Weights of a small GPT-style language model, trained from scratch on English Wikipedia.
Size: 10 layers, 4 heads of 64, MLP 320 GeGLU, vocabulary 2048, 5.61M parameters.
Architecture: rotary positions, no biases in attention or MLP.
Training: a variant of Adam for these matrices, 444M tokens.
MLP neurons of a small language model. Each row is named by its layer, matrix (gate and up: input weights) and neuron, and shows model dimensions 64-191. Each number is 500 + 50 x the weight over its row's rms, rounded and kept within 0 to 999. Numbers have three digits each. A neuron's up and down rows have the sign that makes its largest values positive.
After each neuron's rows, "fires on" lists the tokens most often at its 100 highest values on Wikipedia text that the model never trained on.

L4.gate60:552611441547513540550306454517643416415472604515471521531457494565545459536441631497530502544432494587598513459434600548475528448474538444391477554509446538533446385496543583512513495484489526611520506516550524492488609493449556554469565476515510488470539559432461480404488425458500457482467539486544542504437485513486484475514521539519554474400486501481508525527490568489483545481560
L4.up60:544494490411550508453470559518599511483440549579450432527580494510484531612510469455472443546572514434473518506556488543465451446416437519575527562475544458488568498439408492489529414510506452496544522415564524566445489557531523393497478438425373442508529533472511469527462471423521497466480465571560436508508502592420542567497524531528436494485523500598500448502448403488578476448523
fires on: "ent", "ad", "al", "in", "es", "ant"

L7.gate120:536539425485466525474458448499494564513469544459540538483548482475536454532484505498591472510509523471517469556497513532478531549558570550460496396523509499570425619538438431524424546590573585513565479517564497502494525414436464536402569463401500564516480541550480590455447475418540510504423494412467513513499440579413472606535545517507546442570485577490556447442477396536477591514450
L7.up120:445508533446531504526505518510502510512406528541454534433400532479511493510486523463616480500508565501490585503499473507522516519463506488532532397524502477433448453510423434499559513543467467473537471482473506489536474518437480504449625462535426561484412501503519480542473461492531509521535519498527532450547466493589392535511686550498611461533532582391518561527484442500495526518383
fires on: "re", "ro", " bro", " trans", "l"

L7.gate192:442473462583556405519555497510497456525511574446446544518563463506424544473567489441465413461540497557507406493501446453470537496476462435560500488534565440547486510478452508419458470561527516518478447510533495361506550405582472537462476483568519382416452488506578549443478539507547531565524554500587467561521468531490503475489557485476455572539464532486578561645490494567523581492474
L7.up192:422595531487582531449455410457462539427525463539425627558572485422487465427592487475498434518555506504493472530528479443566505467495494390552561513547541476488512438530514514425549465541506491537503565466489453436423595482535527465589428497527550496451500525591554532474422544549546524522531445545559559516477489509498452488532432587468474508471465490545560430543533451520475486475596
fires on: "qu", "el", "id", "ik", "ol", "ov"

L4.gate173:497529432487484492610433502416567452472524527472421428447622554545458507573433535626507489451511446513584518478526523478505423569443538479472527525337423537510510511548419550456500503469519458519455498523495572532374554482585544440475510509478554536511469451508522487586531587418572518497453517411535500504488452427485463552563460509497486491559481486502586463499575554383525398555432
L4.up173:547526391450505522588443639454542543454498433534415530533461476436535525486542503449560455422468450516542519497494491403494464516449566574475586458547520546515537456492460518499418522355449447600491519555538499505453480485498520499462478440492580512543479471557441506542513489500432490493430476423539560499508494512555517497546473485529457507494534463473529483616519494438473513557511
fires on: "ly", "ion", " later", "se", "ay", "and"

L7.gate88:507494460480470410440490405544520425529499509543504548464452527454419467573549524469598489426558401527531493503490514545446508574511519455497561429478488445514466504457533484346433476526578524478604483453435527546498501376539523487421544567533516457439531547597506498495442524475464495476454531564489483548524515454540483507423559488421553559458492480575506472528461483491534486474508
L7.up88:514527487427490478530483438477505397517598461539483469476489551508428381443490535445546462499508502510526507482505472489461487585504514478509508504422477492534500372490501488388470481572537473471502482522479483588424501521414520535616475427461412440407545452537494554454405488526548586494527481551569514517558484496552563545469516469549400524472481545477615598468554493564540484511527
fires on: "g", "v", "ag", "eg", "ov", "ol"

L7.gate114:490488423521531514510549511488538464535411583439455484521457553475570501467516445570540421498508580514491510467428469414505555536440554514504460389469481417329503483587532543574454545483508541452549488597545500521576469459490472590531510591520442442480663518531468549551487517480477536557571496542575403516468525491467598473458501473492530551425534518493537432457457574522439515474496
L7.up114:569443449421512565538579438430478574541491510388448539471476520421525568516415459499492415549461475503465562516566532386512452468435448548437460503521464530509489462507541523505536488592513555493409541580483457429603484452500449538553502519463595464516476630519559543520549454446472533429403572498444543438484492454410492536468386460457461411522497508574458516492483480523554438491449
fires on: "er", "1", "in", "he", "th"

L3.gate208:503526596541539577452548545445418497459479497545616459463621549441549486568487550550408592438481482483461547436523436511526516542397466543516456514512512531524469502512530520535560453436453530547522586442617478467518625507400500561425493547490540533538515541496612494555517536531550551378445460488491516421547513448426476516470595446539531498395522508428402525441401486580563433517555
L3.up208:604562507565511552505560456516483479521541551444533545411501453458459479554400471489424530466468424528517518499567415471541472561426464475524440445432527486579424583443490554510497542524474566465464509405572482531542595489498486422475442444474524583637358529526594504567536460475456492428450498570549527415578482439444459564548491456409442545406485474454523506481483447565506429458494
fires on: " N", "ord", "i", " Z", "if"

L7.gate49:441408558456619520377554504481497474421571472496560447516492493498469432484565480484442585486427496516527384506524478401459444536543533521479463542491545579478507515481538559482453555549543487453495495577616540469475465453551536520522489533451551500522575492531558494616375464483527504420508518475520582531519534542549460508589586530541500416465508459486543503572591417524514454473500
L7.up49:393452529498513571388478423379510505421399417457461469561502497547555528407523528470428511541330531469434500605434475477381500564461481550504488561527517492515498521495506525514490530530517492499553549502518473517511482570554556480527508472499579563522512495499506483553617525520502453453499511459476615462501538443476491510504566534484462545498525508529496506542566460491483433463623
fires on: " do", "o", " did", "one", "ire"

L3.gate206:515466493409410533630522529511455549600422514490538469444592488500502518481480498507410420501521484526526540490545494550409459582455541460483450426525482417546483520517505489537576522497439420525563577593568600411504434497512503510492491580524515498517501541424605532501568461417525585448482496497544519446504416474494467444503425514509609520586427529471554448510471563514534498580467
L3.up206:534470514479545516498568495498462601464508449426466521489550565467479520490496596543409409583498467507484500478620445422500438555571533435525437454555465468445482507474492471501523565431496464489441467542527504481453498444446406547609563464541535629493523586477539522493487435464520486506506478557525488478446591573508464517481563452480449566432548511408420454456407610536538436424428
fires on: "il", "iam", " Total", "ate", "vi"

L3.gate131:440465535530534532517428477518469564475530472493539534529548531382506464512439542643497555494483358504446504591559430476484489464475521534493484577428567392519449498469485561464540481480539536521479526542475512524476474470490501559498426467416458471545513514440449491502493507485529555479506561478518581516477536486473484475533464525357506439416437516459534419490563491441523527462606
L3.up131:442483486544427460570494488485468494457586571498475480539478437503508598461493396517529572556499475528467481493500521462544520583554513523581455479564513379525515559409516532481516480532531496574428490601581515581549570498468478523479547450551475496483469590507492527382548491417528510546544553540599492571526643555494511485544548532470404416459481484337548456533533527571490471483497
fires on: "i", "ic", "in", "k", "ific"

L3.gate135:600578512549499508542515528491480465577435556500453471523528504546488470477515506446492379547485597486531433461470448541440497492440596430581486523545553471422483452429446475561463479558454545513518521512419498491476436563430587485487524542577594444519529506491518495453495463539545480477531542520676502488532489432510470532566485598574510486575476446499534441581480535444438524584494
L3.up135:535391469435544558536522476473447464526412490497486527496525466428503510439421542460420440537580522471498550529549585407526414407486488481493554534494487526431597485558527507515525535551540538463557584567502536509527449654443513489491527593419494475493501529529411395522463518456563519470624542502467436515451643490461367457502496571456548498577530504425452501421433468532495452590484
fires on: " U", "U", " spec"

L7.gate218:538488530591510525453506525595533570488430533478528503569562467474522459542510467526439500470488630533515479539490546639434476466472529507520548499413463493452444538479511566524451496427516497419607488525428454437517527507538577402460604455578376545499504516514465496489461487545483630558571488471531510482533457414467451547548507535522514514525488499366452442522510523425454548528533
L7.up218:520519486497556479368521424518455559430382545486544388454554504511498554422473546522574520539487556490475478455528527516444545510482573443609509496508525444482451476556504533392447502516463523487504461516451477523561501596507524429530601408579497468561486476541506388465479546549373532612526503514473491519508469524458477433478477443479573463511500424435564530470462579572468472451481
fires on: " c", "ic", "c", "C", " par", "-c"

L4.gate251:505408513471538552481392632542519593601480533440491559587431498476502499483454568562486442610547555524487470449487564498485536503465465539538608464484520476482525466493556466456504424474393468416388517536490497404532567529494491488554443505508502525494511562505452452582451521526520501441559447467477543591576556459524510488473407488471554494560477521488439443481574536508514523576534
L4.up251:440520456477528489507463477575415554493501534458574402481516475485641571577510467522424542582522434531530520530548608565558494438518507537442403554435446506452558520533496538458465555477468499542460410477563473465500539436434631482563472459469419415525515455500535393503561508536597553487484461531435536462525425497427582542522506478557503533536474530505513498502494457554466523497499
fires on: "y", "p", "K", "ay", "as", "k"

L7.gate276:483441529546459412548427468409531344524481515494488494472491438507468544609531615504483424473431560544510513516560466557484435508559441493552495464535539369487547463422455438538476550508468560532523455538500503470499488488452437506434536498551445558466539504571569562506350514542493507469463540437518484460464550475541595539566470489454518504427471507492599427485479496392503532528521
L7.up276:580533538532483441531460369418531432464455626462499553523479436483486484482507542469538486538488484524529449509539539492411423447538467536445513537545521473428409508563541525501479472492526461520577469557511497386488477555523519471565561473470436572441547471456538497471487427531579553501506538516507453441599473615424505533488556433526469430432473537496542417420503479513472471453571
fires on: "v", "l", "w", " n", "N"

L3.gate307:440436533550530488483467520494583580517538446530442557482539539504583465564459498501427520452553554476506400449521552499499584510431476555580506451423449420453523495504554554519497399480512574473438513585580560475490490427489488571499473484482423484507457498530523420511570532506546460499514486443599507576535512488565403446562560438547485612488465583504574476426544527349537443478491
L3.up307:390477512595590509508521537480537563567514483483554520551371503553515494502416546552525445519496531531513531494507467539420452514467497485541485474441469439537519513529546501476476418440533469558497575510437518552530442403542418480578471496477453389477630455513557511460511477505483585451471523528594474538484489478424439531526569470622503542363475515489455475501465509537540527548585
fires on: "um", "ap", "ge"

L3.gate196:397469510542573590501490449544450491481467460559535501540499526485561441457500528477492493536446541534544504383488408571427499453581493402586452580393484420496507433454406579529515504482457511482533554546492464511456429596603476477525515514496521502524493477462512517510467491471486534399553438488540569510454464494486511668506508608441511473545411529469480413547536520475571500493627
L3.up196:391470508452459430403513475561496533496526468568469557533554484459509519430418458555442521554554457551524439528491508444530500398465485456533413572440451568462445503492445507518391543477426506494543480519564482531414465543509532559467444508449614593438470522522464519523507444468476473462538468484607524524509450453605523624507468574456525532579481462469431432554428510502488448528468
fires on: "od", "es", "-", "af", "et", "one"

L4.gate153:540599499575573490479523477472508560636453555501589460598514472443463529633487566478511549468576474621523524592510551522455537459476472580478451467521553499530524494457441459551447462528533505502517428429572496551424430575361494520484534497461423451422565572466596511467424429453469454439553504448478452438471547552519451427485477460514585412452476553504444498517499503505526552450515
L4.up153:521497499483498504596414545506488391413543523465468441487508441543497597552520471507436537544513492539493593545538514520498476460583519564454562466462489521410433533476541531514557637516545465551500407528502540470510457460446493476427538492400477574402499540473518522510534385454499546518566515561606475552418478531430510358535475485471580472433480547479535462449447486563517464569556
fires on: " Sw", "w", "l", " Gl", " Sl"

L7.gate91:467544504578464559484525452429411467530459460454517525487484484470474511548443484390453419514465412478482499505454462525447436441536459523544506480514543526525374548563438448490441569501455488577498478533508437611482504483439456552489526400499552471413482528472686543419453460503527527439520507479532505438512381550432537540510450511453510530467489465564480442526478513477528426531560
L7.up91:508581505416467434442413518547461449402521558434500434488492387465517551489517406455545510555484458574532467498508634473380366428609533515421451438559476525559461489536489492494540521458586531486413472529496549527656549504405456532444511418498441559551561511503469531442457530497510447503496499511493461493516416496518473516569488485529567483435463524474535473453568473466528572440469
fires on: " |", "-"

L3.gate51:457539569458522519501416426419538542514524484445534498561516555626423475539504498529478401550516526536508522484422515466411493489552488527468568462445552429530522472516608458554476393502403469456579496485521516368552505474438558449500546395569491518540506501486540436521502530532558555564551572534471457467471617582428517420470497534467488467539484516538523487487550511506554522490493
L3.up51:522504444533505486485498520407450529537556580532491464471476536585418535484437532584483465513467571550530526525548554545504421554516515528477621498502463447521570552455390421561438515516436450619569528472506497550418474587448521460424550462502531494487593591489478584429536470583519572485545486481445459518436573446442456503482494541590510519522479557466523439499425541458433504515500
fires on: "ent", "g", "end", "5", "K", "8"

L3.gate147:567499527510484634529566508501416479524484436511536476433567484547528540526519577486482502483511489513505438545396512552539500506447507497581455489480485480530589509509450560525463484420424500607553461436525443493533579517518478472538443467438474412561449505492563523548549488408513410464527514528524551491486462457491516529468513565431486436506470484488506472414504562468623524443495
L3.up147:477490477528536517452463475420489561459543506495546457482514460429454525458500496509598529513539473480467510534514577485536598492443411495538501506465481445560483497473508463461524574476472499492595472509457498457391431442496527517513439503583441539452404538620544414561561512508564463578502533559491420466513509477523506514591481521471386561458520547501461548560447549426461496550535
fires on: "l", "n", "h", "k", "ar", "g"

L3.gate169:564526483511522484481543469621464487465434449380489550515417506564537568482580528536536472525388483468520493485519457458482512522547522489472469516422623471541538515494514454373550527507590508526491515547537479427459550493453399412518547490462424563515478576470517540520588527455527491557504495492532528519519491428481458494487487451572509502424504556530511511526559500406527563406431
L3.up169:531470395540552499495503503534545511440474489527437435473535487511510513568542495538507564437551447449464462459508371493418478504590494536352462532544649538428556520513472432441482501484494539480457485504532435471530479475544509477540504513477529461451534559385379491506523474438497536557442438530479512556413491563487420508470515527578565492541499578533538495514589549524484489575463
fires on: "ch", "ach", "ich", "ches", "ash"

L3.gate295:517411506555497607567480564503489521445505522402552387481522600499534540612471442444534595515522375565560486464546500541460492509556509506519516596464478511452488606512588530500421453446463464470546496420504442412499505498471486452570404466545468460451509507512500524490497438438471493527483463462544587468451478500502463476529554479423494456516462452435501470467489603405505428526384
L3.up295:463453544497436451485437478490552452466520526468517444501579508502598559502540463418571511483555420463493636563533507551416453583512426488590504563554552547444589522508500511423530549500494423536507490573504497498519444416535579491470477530560449533448480495462507510462586567516556533456489391435517480479409534450508431454530515461457473481411503460537579476467456516417494498497533
fires on: "are", "u", "ant", "ish", "se", "ile"

L4.gate24:507546475590535597413520524544507525563525476509491516550581539434420519604448507548408498475489476551501450582491494490522532497475465536491495472501522358558464444511465565583488506531474494455504497350527469474400506522447475552564517460514521561588502541403517520452437503436474529549479560524549503443499499417445516512522528536484543496420484474426566449535454581519489465419502
L4.up24:563469508514478461539409546579434552455502528464417443530592597456421454566481491535560578542479437550515548484543473539560583466490490527467461485567457563465500458461462532475449579456502469489419428417420485454392481450530429548564450520516473546468432476492519521462490487533475608464438611516503517508491511544446512463479507406488466413457514426542449505597479463472591478391553
fires on: "l", "ol", "or", " Al", "h"

L3.gate207:573513557459479399518459568528520430505469511479522502437509443508486474643588434510494527485413533519512472499569586589471399506433422424426556460460518454528531507465467471524582485562487479532480509528538545502439567572493501501486560516486565602529476528486498501520539593390545609483568504492510475492488511466428577475561524490602493533572463478440548415545573546497389502456532
L3.up207:506476476422486548488551582545468541563479517399575482586528492496509536517524414501516495487443469502502458445466564556522432521583397492487558415502468560483533525556521559489499524466563468461529443513543579370435563457551556496622514542576467468479485581515464490534440529516547561459563534510574530558457575524421517480489444435550579496485460409431551528520530483526467524478503
fires on: "and", "land", "ack", "y", "ard"

L3.gate153:547453488490587507503444502483541506434538602385457552524478541570524491591506476533416583483461505542550553450507476468374437473453548440563510497487473378491529459511444584441497560492457436464564498549455554483461553535526502550447519497423506591458534496380459539519558382441470484440466471544448523572469538462431501566520482610537483497533420528452557432589538536424463559409458
L3.up153:575534497466511545507502422480462493498529513372555441486460558531469508564484529471408506423517508508510497489478458463439477603394432582549511471408558440552557424518508557459528481539555521470503413582552541528562528507473506525557506496532452585485458505446591568542527416516585473505576524556477416504492535490487479579477469577532465426454476563505384479532472533573378511462526
fires on: "port", "ach", "and", "ong", "tern"

L7.gate224:487529482624559568397557599525485644534472516411402388561442501491474462531492486563408542540515554479458527478468419638480398484536424519648560502444532528488547527495408532567468520506463408598531490467494541482476451546615508518431591512553519519466581491499542467548519496417385459518470521527579601475412480548445496515454526561441496562469517478420516452513425537489565552428495
L7.up224:541510476487462489419490455562533503577559511528549489441533506545469559495519531521547521450428552518494465542478508532646445530476466573612555372492491497508474530527499606441433532502506560546442522446522469533521516451575513488531537555439484615504491534487503463447458508529556497536426532443490477494500527494442564537514462504511454475496485498564440523538491568490479342510537
fires on: " (", "h", " Al", " ne", "l", "b"

L4.gate132:496515503552480486499533483495513429502402569490493515565462531490541454507526535434514452623464514529583490502464549513466543523492468417479418492461509469440520565497467384499560575480420463451483578467526481484538476510514492440619516525503565471465514530433640494475398483436519490466488466565544525523450505515518559477526507488491481432570484581453424430563636589397520441532479
L4.up132:526490520550469564534483464462598517559526581506434461518406468392502435517469398494521537572573488521502454421418527598536567503493579482495391510497416471449546502564485537571457503441495475503462495547591484504475441467462493568605464535534506527426522508466457389485481463443552472497567488513467546572542437542452565487486413503442599385549529526497447487515546464479482423492462
fires on: " up", "aus", " class", " port", "ording", " down"

L4.gate57:487489537485449569515500500471555554533457454535548517453471519482481553513497554566483542503512548563523583441481465509533519419513463506455429472495487461435520504508397451519511485441571467477577437540517598436429543440417497454606533469552540515646440502542508489476538429502506493522512575572457484601438511491575541465515526539609574501504493511476389540532489538505541451480493
L4.up57:568493520476453497517488470482507593462490520439523548405504606388506461507506476535545429589456494476527526556504533526471479482494487449465521523503462523484429502520449465486469447527514491522481585470432561551502536485489452500532407456546551472577504549502540487517444506513509507515507451454540502394479546504461529479532446481550506488457527499536482511642531586526567449594615
fires on: "or", "um", "oci", "ur", "ourt", " inter"

L7.gate23:546486487516525461439444500552479494482526474389498458540548411489527511465486487464530393492353589572540476500481467557415460500463518458478522435537539462441497509437555531409451599483499467466452593565520643515572478474562607499429490449466564427585548494476468536408492431498485546528490557460554495513497378498519538533506523416435522454465496449444486493579604509526495545446535
L7.up23:507425462500496427521454522494469441542566622472570517503505525494523499525509498466464451461426523488515585609480522473481433460416484553507448432534481530428457481396509444590484617481533497460482434491483512476511441411525454497403586533534438488534487538490498566453446472456559561502489457492536453491441507414448596589524564538456447508431516598548484458489517413515388484492426
fires on: "o", "in", "t", "v", "ter"

L7.gate268:529390563463486499494540496450452449600490613493606396461489370449486476406532571491481466530435513527506469491576438569505428480499540479433509469514522486485509557526440584486523509554439445503550447561422512568436533405481585554523457609554547517479483522531513470468430421539501499561445457480477560451541507485536596475512525501516509539431487617487502473472550482448536559596496
L7.up268:466423484431432472518472451459518495510475488499508478576498475382474475481487527375505569492486513496521442550553437485601429448487488451485438430482530583480449511554490561452515467491421591397544391538554489523518503400422483500626559510480496469459457503525489458388554591502528523578567524556396493500509454466474465406384549510534528545569506507540441518447518524537511500475550
fires on: ".", "d", "D", "ac", "'", "’"

L4.gate318:433375468459459428446522559449541507513487569446603526546629502554481531547420471483481532442531437514552456428546502493509531513509556455434429500480409515442518497442480498439563557467498403543488448439503544467567575405484504497545544537498460434440528510522509435483484480478475538477442576554523517534473546481551500477558411406557489522436485544491534396514518499452573445512429
L4.up318:479515486547556521472557436543588497527513425450527484538518491487558572502416608475449506538528539535501467439448569482488513447614455432494448489391549510602545455439496494510520502434496510561494550458581472484440507485519409495436467489480483466386519491443523504453436524529429575447448519424412579431572460512464400492509398410507493490504542573524453508472580525455549436456608
fires on: "ag", "od", "ap", "ix", "all", "as"

L4.gate155:522477469437464512513503496433463531524525597393511474594492446466529521544464497503550469470490531478506579563484504578530485595452526486508583419444471485505607519547572496412449477566593561441551471443522574523449535437511483489541479490582465533440511552489530506473491496481470477457493629502501474435424552516550563378483465490443565542516518533517536535467512470578576434502471
L4.up155:412457510420489588556467521475495453460580555458566528448469503460565530476558562580445496459505472442521453537545502531467551542506489545437498528550540492445567517526508458500411575475498505476597485410482537553533442488375530555406519536361527395597508482529528498493577459534463437510376532492561515518534460537565508446400566429595558533502507485558507529466408451453415483558464
fires on: "9", "8", "2", "6", "1", "7"

L3.gate37:516522518504452541489502517522538507460535393558500577467487561451510456634539533437482504523470460590488583513618474536536487590386495516444521478503583431550479543383505429498499469473426426493539503517475478503512476504528419559614420480559495582483468538520565446497576409577553477480489491448541442496426566478519485532521510454502606492502459541580506424434526539502515453635547
L3.up37:502615557497500549545424523561538534487562528443487514463486482426511503511585516520490478552446522494510500479484514526436444481489470490497614522587516396436513514445532460459485571513480532577504504563502536465508521498515534423446523451550471556439535554532493500535513460514563512486416541479515469479503646475487527496494454456579405517517483552460475469472628538464425526463491
fires on: "s", "a", "ia", "g", "ce", "ity"

L4.gate192:481475473511557543480452472513566487548545477518503475534479434541517426503503462496559504426422494554603548456467547584550517512549513414542515495464425461533516520364549522431525489494406464552530503603559608514427499388399495374552493588426502480520528571500483580513533516530549570470509499585457535492539450525487515435524490534522523427520456500445378475487489564461489529542436
L4.up192:509453485534539455607418477402449499463523595417485506422514583579565597432555480546518426604493483476528499585520481540421482546508505512488472548369504505477479565430566456507582568444390525517566527495522454592554472503489470415439430519514446484555549456471394534577549556526534380503541533464428499393442522484490465504464511497454512441492510552498476415488606500395450397493448
fires on: "t", "st", "th"

L3.gate275:444512432485554587490477475510445400506439436550399528480532429463487486495533488480514483518427476576532472581509509427446490531546559457491562399493436515498505447534493513469406409599454485423509402532519588550417597467542451573499464480541498591492524493516491492576530550436521511483498576509497458540525550501497517589547494525572484512524462445456535520459554513495493520521487
L3.up275:459487473496527558576509580610586438415615420539469544449494446506601502445481489466545502501434427534455568520607426509493570539499574534446550507537523536404452526594486498447529493475501430468362383549468557575500494467439478556577556439509446473507446481514530376522558516526580469529545473565437485514564463608583504452516439436597498484507508456504451533447542583426462597523472
fires on: "ly", "y", "ia", "ay", "ry", "ary"

L3.gate191:490571500486491560502525491486611469454515483455529585494515574465465544403563483460452458565459470578486544495521461497395549467598522528325432510414555494414442490444537573504483554503507382557512498508495507560604513458526522543457511469515453519490550541536544587423520540495533487577452516549534593379476550475468482494551429491474492467415474479470517425459543531562460505502518
L3.up191:421576512383430518451473449484533549463567505498462518384442556511511525487519478530429538522477508506503483514434475520477594522553586503510459476434530470515457474501552522482415471534585489501532462486502510521507484453564482492490530440539509513617459510439541400481550510511514387642469449501616467602490429521390491462492536459522441398497506449535561571514574558588434502402567
fires on: "ic", "el"

L4.gate266:437471511501520518455470380514429461531530510501540359460502516416472566515497517466554538483536530586523523505487501508490513462506443398531502594443557465467466423519497465462530484518450442458533494425493552486506556517502467533451507491592422446560529502521536439556540450444493491413464369435491511549562470418468557612432496524411482446509497530544597559477589607500543603499562
L4.up266:383488522459390608499464470486465508436497477421572490487525514525495582482436493469501514491467485505498558513508475529514505507516505485408483429473476528529566517503477461453607560394464498433497487579474458536511558472493424547472476541482510544525513477458565564511636445424637479467583508541443448543545566543606463479417448421530506376462559508489414522551512434488483553528432
fires on: "ion", "et", "and"

L4.gate4:474444524494432523476604414495522390544391475578493506478533498452521446513495537438535500531492536553531463498501594526499474461482456484535471440477499432517441483548477485479541478450520593503495524522535487528507391492493555523551481440541547509455480525440503489507434510520409537619470548533492539493463503414494449576512507513435544449430462422421547473470561591465497461592525
L4.up4:596493531482486516546577439513539399470485502543425489595456515440523417417574478444550571562545499431498468488505539507564503560451536573575435507462421534442574495469451446487496431459525498450525533500559515481487537486610557556496503519499552453404454491514470530589565478582431483628418532508571524566554508369549567524495548591524471518420511569521553460436518497541518459521549
fires on: "s", "ec", "d", "k", "is"

L7.gate145:523483511562535520545547490514524493580428473476450534475468482500514492553466508577478456610525444450512412409521547524533456443440479549582468493510512520454454559535464501451490494515495548572464493426486442486481480518413536458425584431480455468647482499489465477543565467527522491530464444582612372491541472489474451531469468493439521570489512631569406511462491466472568499506514
L7.up145:524498488545538488441431558513472438517531488474454521552480447479434479452525485474463460560389510459527510492553563534492419506596530445456519479522481540503416498473568424430505413483501520420421585555566527494548482505540520568566521585509519460538593509480499495419543493469538490501466422482521448503493452501558556507559507504543471535477520480522496548545531544333482504463456
fires on: ".", "ff", "-"

L4.gate247:473455500515529464585491534583427405613486528464559494587435506547460477528526411439543482515470538553545473513387562565441543435487547469491451467541524363467484446501494469387528501453501538424412494426521567375458527417473506568435498546555529475595487501539513558501439465472457472565504483465516523553532458441473560533539440429535446472557536509541484426526638488609437553420563
L4.up247:444489492501496539491518508500554527520545470469525462524551517560476447479471468418461472454481459490544531529522464514443513548508429504491511443432441488580495584456425536526465497554509514489480504545433548546534485469574521569390461582513539476528480434548438508520436489443552428506477467417434406502499484551483526529498466457559524519542476551572486559561499509494465531387546
fires on: "ult", "port", "and", "ut", "f", "ir"

L7.gate16:471480449509486478501540558465526525526486559484476597547496460533484421458463528478562599555460543479515484530549449449498500545552478458515447441427579437440525490511402482438525480560503395511518544405515418458488569502457540580517474511435532476511509558505534544441386491472635482455533479546538480464425529475345540535601402581546559459473495534422460554561500424515517497549474
L7.up16:483463478518539501523509516514479472533433514548459569410502531491466580404507632535560556589539547479548488422479448473454485426580568558527512567442545500518533530453548515503577467526481488490522611565528473392495500513569539521476476524570441488390622489491520444453491533400545487478472431464467397470574506372447498487621515446545360565500475487536500475512479498561580507494552
fires on: ".", ").", "===\n", "==\n", " ==\n", " ===\n"

L3.gate313:570518565555556487468491542500553540474313548424655541498541457486512428599518472516539613605472446539536581495492539499465483406586509406451549498443494463435430535476514420496625451432427553570475512547509491458560421494519490452512520562484475484437496481423487456454503493490554583460544513502528573466516566570510496512505452530539527548499489496484465525498551554457488491558472
L3.up313:496445609456527496508491504558403524499363500536533589643459411509552485508491492494528497463497519510552488555446514428594538531523504492376472553476420514502529467494426447485543533496397463506533439618505532418525460423532535472456489552481514482509518526493479451427454527549473534471591526513527520477597497601489519524445465428558540494553491558608519512490531497524448515463486
fires on: "and", "chn", "a", "ard", " Wh"

L3.gate59:490505528534497465482448485478484500522551493569450503531511540498474448562471555501528480506518460576527577489424478520505537498459495411501498543347476467478512479508510503540497552545528548553530495469511435536457557465545569563471453507501476499493506535497533470437556456501505486597435484474494496423504418469482571584478493475466525423516456429458455522544489570468515444598504
L3.up59:471573484463399580546478501488460482457468500523487484494621530523608434502477510533538471564519516458446442569463521597494536486439540454532487491455524537491522461460520487585517641456515539485560510506427487509467560593493452520472470541417423580416500489554475485502497546469468485471458594506579582495500568516502517504428504490499459425443540420557567443549487395466585651508553
fires on: "al", "ad", "th", "ely"

L3.gate243:601510496426477471520559547448452456534478453509538553497491532558509422657527446447459466437506547484533430576447476508484583471488521394575566431506456529488518506548514496523484476454523542483563458480470575514446445411547515455572417557562503458549534443513455468464511369530564504527434526443581445487504495608472488515542502494450443504439434458603481479488555531530504607414423
L3.up243:470438534469422529558496579475481601410520449473542446561386428517522495480441470555508401546536505491513550576479558529540537411484509522472529485451551529486465564537557517402528482503450584501472471559471533584433500434509607510632346568408516523555489529417488464457461501474481490595469533454579581512453467534507437515530476555462452464550478505517472480555594493483540511515457
fires on: "k", "ess", "ing", "s", "re", "om"

L7.gate2:473490429571462485550545427485465506459427498485453489393577492411499556483560420505488450566482437540477467529470515447421337455569533451550495407455558512427521560468447490372408561555502539527478526481429546455498523535504513480439525454506506500529463579461496546445482422440488423505450408512605459411522496524469514570481498552603590484474514491564503534469459468558533583504546
L7.up2:539429431524423415539589495550492503420385465553426595383490527453449506420463484454562554572484513521505523502482485480508352508535542468545503490457538549497548571546458527506550493484476540535450473611511502478553463533426508455506488503529529588452524597479489576543477545452550460538399466566531518440521497410504524576480489558519484457507488494506494589586511425376441507570532
fires on: " |"